Weights of a small transformer language model.
Architecture: RMSNorm before each block, rotary positions, no biases in attention or MLP.
Training: a variant of Adam for these matrices, 114M tokens.
MLP neurons of a small language model. Each row is named by its layer, matrix (down: output weights) and neuron, and shows model dimensions 0-127. Each number is 128 + 32 x the weight over its row's rms, rounded and kept within 0 to 255. Numbers have three digits each. A neuron's up and down rows have the sign that makes its largest values positive.
Before each neuron's rows, "fires before" lists the tokens most often just after its 100 highest values on Wikipedia text that the model never trained on. A number after a token or word is its count.

fires before: "\n" 52, " " 6
L4.down227:116143155174087158081179077136154161105166131182145136098147116173186142136139116070155107174191111152173037120077169086139085093123115150171097160134148105139141131111074126151136133110143162210132149150139224141100151117185122155137165147099129145126143172070067120133148124076110135113140113171138068130137155135129148066110123185161160155119130085157141091122136166092126133092110

fires before: " to" 37, " of" 7, " |" 7, "s" 5, "or" 4, " with" 4
L4.down65:111121092123146139116101111122109167141113078127066131152195139079145115104138095186122097096117161138178092151096147120102096099139099168103158143115172168088172118105142079161162096117159141105108103126148117090110108123119153128171116134081101183112162175181134126027117073181152137064068126162074128103156176155148035161163119088140132065121156106131126169134113088146183136139171

fires before: "\n" 49, "-" 8, "The" 6, "On" 6, "In" 5
L4.down152:105144146155185106109152102138104163110096152166101121075144196085137115115126112082110122073164080153086098148079154131102107139155131146176130177122115112140111118119104112074133159122122050179155165080114214176068160087104113082161135146055136058189151213144121125090118142177138166125094153218126141155149150149131057131136103153125156151135142135087146059126146135151142125134135

fires before: "\n" 53, "4" 8, "0" 6, "3" 5, "5" 5, "6" 5
L4.down282:102127085175129120170145123113167074099146116225174096144140219168075079145100073079129070147079086098144108132129123126106161126117108087131155144157149129172106126092093132059103140105148127156160154144126110111106087160156132086083109144123147116124100161140130153131122181126185105126084165150106120104170113103082161151120173124150194125147130115185127126129149172138131097133133

fires before: " |" 67, "9" 9, "." 4
L3.down50:134166167132130087141180093113208092062108074144109168117125163115107145126190117106138149119125168078206088109139153117176134108136106113127092146097134093126077140101163183164136110043119157093138133145135070152133183128162142148134136137120120120124120183138118104155140145101106136103147127145161069097255157134129167132060134166118156111074169113094113162120136220128151125148083

fires before: "0" 16, "6" 15, "7" 14, "3" 8, "8" 7
L4.down215:164149124107114080145095139118157084153154178067126130134151073131164066132169128164126093123137118137129167102138145148130209209072158134064148154122094126153119153078154139052162164078134107139231117114083122127112169167091128102135142148114111173095088148173153124093126170141163090119096167129159099104127160168127137148111124110103074100095119194138102167152102110167142175117113

fires before: "\n" 44, " " 42, " —" 7
L3.down132:098122163162169148104123085086162129140111065197130164078139199163080130149168108102114107145099097116151113098085174178104146115066095115090167095087184141156113103154170091105126101099129098122095106107134159120168121112145101125169121090125160144118087194094096106134052076124118106123149156185117105127149201120119168128053089089050052113123158064096175110131122131097088114138111

fires before: "." 27, "," 14, " in" 7, " with" 5, " and" 5
L4.down366:102141194157095145103106060122126113065091150128124168103134152104169151085089077097094104131077171131087103155131116133130088174110135161145187098065132130147110115122001136138096144114096122165144113154098155076142101121098073110171131148159152121150157160174123091130224131147108132151147137167157149142118099119158074124190129173121147114079114138146168124164125091170213148145128

fires before: "\n" 51, "-" 8, "In" 5, "On" 5, "The" 5, "ly" 4
L3.down18:108092124113068174103120215094116127166119153135120110098147203137122167107108059106150108080097102129101166083101137113159101158150168148149145097099147061141097103106063129105099199143129132186145136059129167097155138076145102097139137141097113068129146171113130142076124095131138114144127061146094157152208062142117102111102122201131153091161117093126129144186140102152129175151088

fires before: "\n" 100
L4.down116:145117159144204210147122193191114108167118120149117121172123178159090085186149162119126067142118094135076115151131161145113097175158148148099170140145142137182091136143167110110151142109139102099136146096108213204173158093098100170103136155096187129110123113140153110111146132125143172140117191152137193093130128188065107158141137112086133108168101150131096053116113149200128098149140

fires before: "\n" 30, " The" 9, " A" 7, " He" 5
L4.down211:108181125224115117099068131132092188144135146147182107115130115111196085138147068124104104106130097142125153148101164147133120111086091135127099147093107082102078124111150105148076135167098067115101112156063160200137126122160144094115092106073160123130094129124163123130164100126155116092106127180137138089185091102142147044116127094172115193147126120125160136111165127101197153102194

fires before: "\n" 90
L4.down234:128111139109140099143166139163110065143160159111132202096113052142117132142104176174165244171129165144108094103170136101134107122115144160125101135138202151128123096134113172147170149135087145154144148073140100080071166168171160132112136111130200149142109133073147144173092136129150082117170115091115107150152149185109108182106128175148109120171136133146075125139098133042161109103162

fires before: "\n" 100
L4.down349:187140123183181192197132158163139101136136135130117144198121112153090092172120173150137076160098114095104070132167069124098100181119142111113141120135140154206109137118167132109140113110141122112100198100146168191129200117186171153129124160095119162115143117105135086106167148150142138079096198126177163112083098199072094152077092142114100128141136176120091088110122102155132099151077

fires before: "\n" 33, "-" 9, "The" 6, "===" 5, "In" 5, "1" 4
L3.down371:178114130083105157166090077191144089148147098134100155154066114127112128110172212183128130142119137128163182130116109145097102133072150096116123140100152143126187120127169159133162147131122158123098122049167146139159189123169180122150111139143142118132112098171107117092124135167153129110131181146160081082108161128099132100106143162107104147158118131078105112106148132107177109190063

fires before: "==" 23, "===" 12, "In" 11, "The" 7, "On" 5, "As" 4
L4.down236:140119127160138185078185108128190167156164158157125128065128142127204133114127127088129137105154125142155127083101194124110072069099114122111087102116153091173106136137137112154224071102134172151137148091146118199099177127164139181135096120134143116168107074148088132087158086141128085099128170117168174128099161137091188105177094157116121133136195072107161148168187148130123087125042

fires before: "0" 12, "4" 12, "3" 9, "6" 9, "9" 8
L3.down349:062117145066110110141203117107128111141079100104144163166133184096146169130126110078119103116101117126141124158116055125152174098067196160144123123119116123168132129140139096192127108133133142165107074090190103145144128038168142146136134166119096077124114184140104088131112113095179179213173086121084113145067119144139097083111142126119171177109120079103073122108152142119144148118191

fires before: "," 44, "." 12, " –" 6, "\n" 5
L4.down205:097122130131142186137130160132191163121125099147126095195103105076160125125088068131102067143124128149122110111084163149188083058127112062160115163077122124179111154153170131137129088106120123127142140203185171148110102088159080156151173179130090112131123166092130155193137089120116150104115132114101141110025101131142156149135134142116168118090112093119138140114191109138175090131069

fires before: " |" 22, "," 21, "0" 16, "1" 13, "2" 6, "." 5
L3.down119:135092126136143069131091102085112103113109140130124057165187118109123118069149155131175161114086080107138180139111088115140178134079172099136170175135142124104108132098081143098059197098109095196142131103124125155163046138168161062101186191124073147181146173101128118150108154140109115147082139106069141120103129125142060110162090112134137149154159139143116101085177209111135155157124

fires before: "." 19, "," 15, " and" 10, " of" 7, " with" 6, " to" 6
L3.down383:127185118146119207145113160128167112042147125152041088088132143106137108130134084105171051131129151092176096157093135161104104112110102124081196077039085126097155131132081122158096093116126129118134174136153120108174121129104126167131158123129118125120159082127105126182143110130101161117136175161108124117216167122176000143117182110085180093098132181135145164110144141138133090156111

fires before: ";" 35, " |" 24, " place" 5
L4.down240:110148105172121180109123127129105136119103120158112138146182049145162119154097096163177058121159134123109074139098141138149091136118137111175141158108097126109152130117111136100093083216148067129167094155148168140095127102136089138122109134119090113044150151062142132118150098131175163144155120054108093086128146216119135109107104104167143124106067127102071098157144111099149124125134

fires before: "." 22, " (" 17, "," 16, ")" 5, " and" 5, " in" 4
L3.down131:097142150099074167151158104146180130094125113081119089148140139115105136166210128112149121026101109104135080167120177110097149113114174147098149041143119069141108120098078083159136130042136144138104098155150125143153074160112137132136152164116093099139195137128084150103119134106065103145108165133144086137143098075098092125132131137155219150158103109164102081125204143156145147109142

fires before: "\n" 100
L4.down380:124174169158184156111115173143120165187088125142200121128166111158114119136163141136105098134087112126093119153162131110115149202144124127150156129135146093204117134146176112125139124109162101142174099145077173133146146110087121120157120130081148155107052181178133127153089067141114140121153130168115164088089102137040232117099136103108159118137151134095160050144140159116164112121127

fires before: " of" 28, "s" 14, " to" 8, "," 5
L3.down42:133086122157156148129181128151142055146127189142075088160140152168149110194142097119113100150136150170128135119138148146154132093145101093124143156122074194105087195196099104110116090190154144127126126092139127159141152150112120151129168117132107123109148151109176139126138145104134118018126071090135128153106096117194030117099072168150103108195169187089178133087139132084080140171133

fires before: " |" 33, ";" 18, "0" 6, "," 5, "2" 5, " record" 4
L4.down47:094137086130091137093086051142168075140152088109133133137152137141095081159110108042163110156080083112176127122083112143164157120124086075211140127118108169171152148143075173145068149165112108176187156143129101095176123086100089084091133168128079186084178169117121174162141120159065109164117131125142100160158103141130095123148092082096178141080097121106076141128166134174096128142130

fires before: "\n" 100
L3.down253:123103140171166180143135170158153132132138085120152132144194197130176137151152119123142128149136094148111184149169154165111129118163137200094126095099158121160104132114063094106124128036137087114131121177046177156133183050113099163109165100071142095159143075186157150112152117175124101131151169124137158101147071137124109108223120160088152121116110105140109138160146143144174095107133

fires before: "ing" 19, "ed" 14, "e" 13, "s" 9, "ions" 7
L4.down267:084159113111141088085087113141088074155139149097090179102118171077101131075098075179095160089128117184100102125083127152069107122169125169106121190126111160145132131105120055110096139133114110138166148109104153123146135113158126159182117113132123099126156151155142152118134101113208150119102165137069146155198175130165056164129139141103153130136140159114139107087074100179152169189137

fires before: "9" 28, "8" 9, "7" 7, "^{" 5, "5" 5, "s" 5
L3.down133:113111151132117133124104134105098143124116165073143150090172159114098128095139197139255108110161104120190147166100112047095124164099253143156181067045133116164078135093090111113120099104119123174144161173207171176145116089091161086113108157109143089148112110098118143145154116084105111145142122090136112122089142085127125144085077131146078107094098099106122111101147117146112128158112

fires before: "6" 18, "0" 17, "8" 17, "9" 12, "5" 8, "7" 8
L3.down180:158123076178142147162123097071143105086157084116139190107189130144118151119093085134140161137089125093108146180076110132098114134132152138135237187161112092126108086139155143116140147105159143144157093132174176117123110163105194074130154171085136118081140151143048094081141145168141104182155106101086104125136139091140188130113122104114142129134139073093136125157142143151147109167085

fires before: "\n" 100
L3.down325:145114148201192180134150126162083117140151146101135128131122164160125125157179129131136129157166092160129086141168125165100148156094113155173088095137123108186071163146081112096134145121128090095180114157044156153136173063145124118136145111117100125157128139120158169135067118134119105139160108135121186137095074183052121139211135079114124111086167162149085055137148152134161122146126

fires before: "\n" 29, "-" 10, "===" 6, "==" 5, " The" 4
L4.down214:167138122108173139127142110138117109129115096134166148117109164118106154079175154139197134127117159128146168052153118122105123143097070123188136152136146085111133076211195169117192117153094175124155159118131079163106119143132115064164142135182116089134074140163145125162137142116084115224171131113199095095075123088158151115111080152126132099128120114132106109119178117102158128138112

fires before: "ing" 33, "ed" 14, " to" 14, "e" 7, "ions" 4
L3.down66:122155145075105142089095134168100131137093131073114165113063135092120168158155134106114143044081116184091087192133069172122192193195149159139155111168135146068140131156096105195046162137120118124119093113166100099203146132142122169179186099088121143141095112140120148070141078119142166156154108115023120171131116140125102120121133117098165077176115142122126150128057113205128115145095

fires before: "\n" 100
L3.down81:139179153170169198104151128099099132120190086158141126154109145174136117079105113136070151178147094175145081084160090148095050096111108180192064128143153136193089129127166107096086147115091102156145141116076129080130167066126135101084152132174122141123112159175182122149094136117143048086120100167142124139137118198102174108151134162108074136133186072085107110134128145175138139103107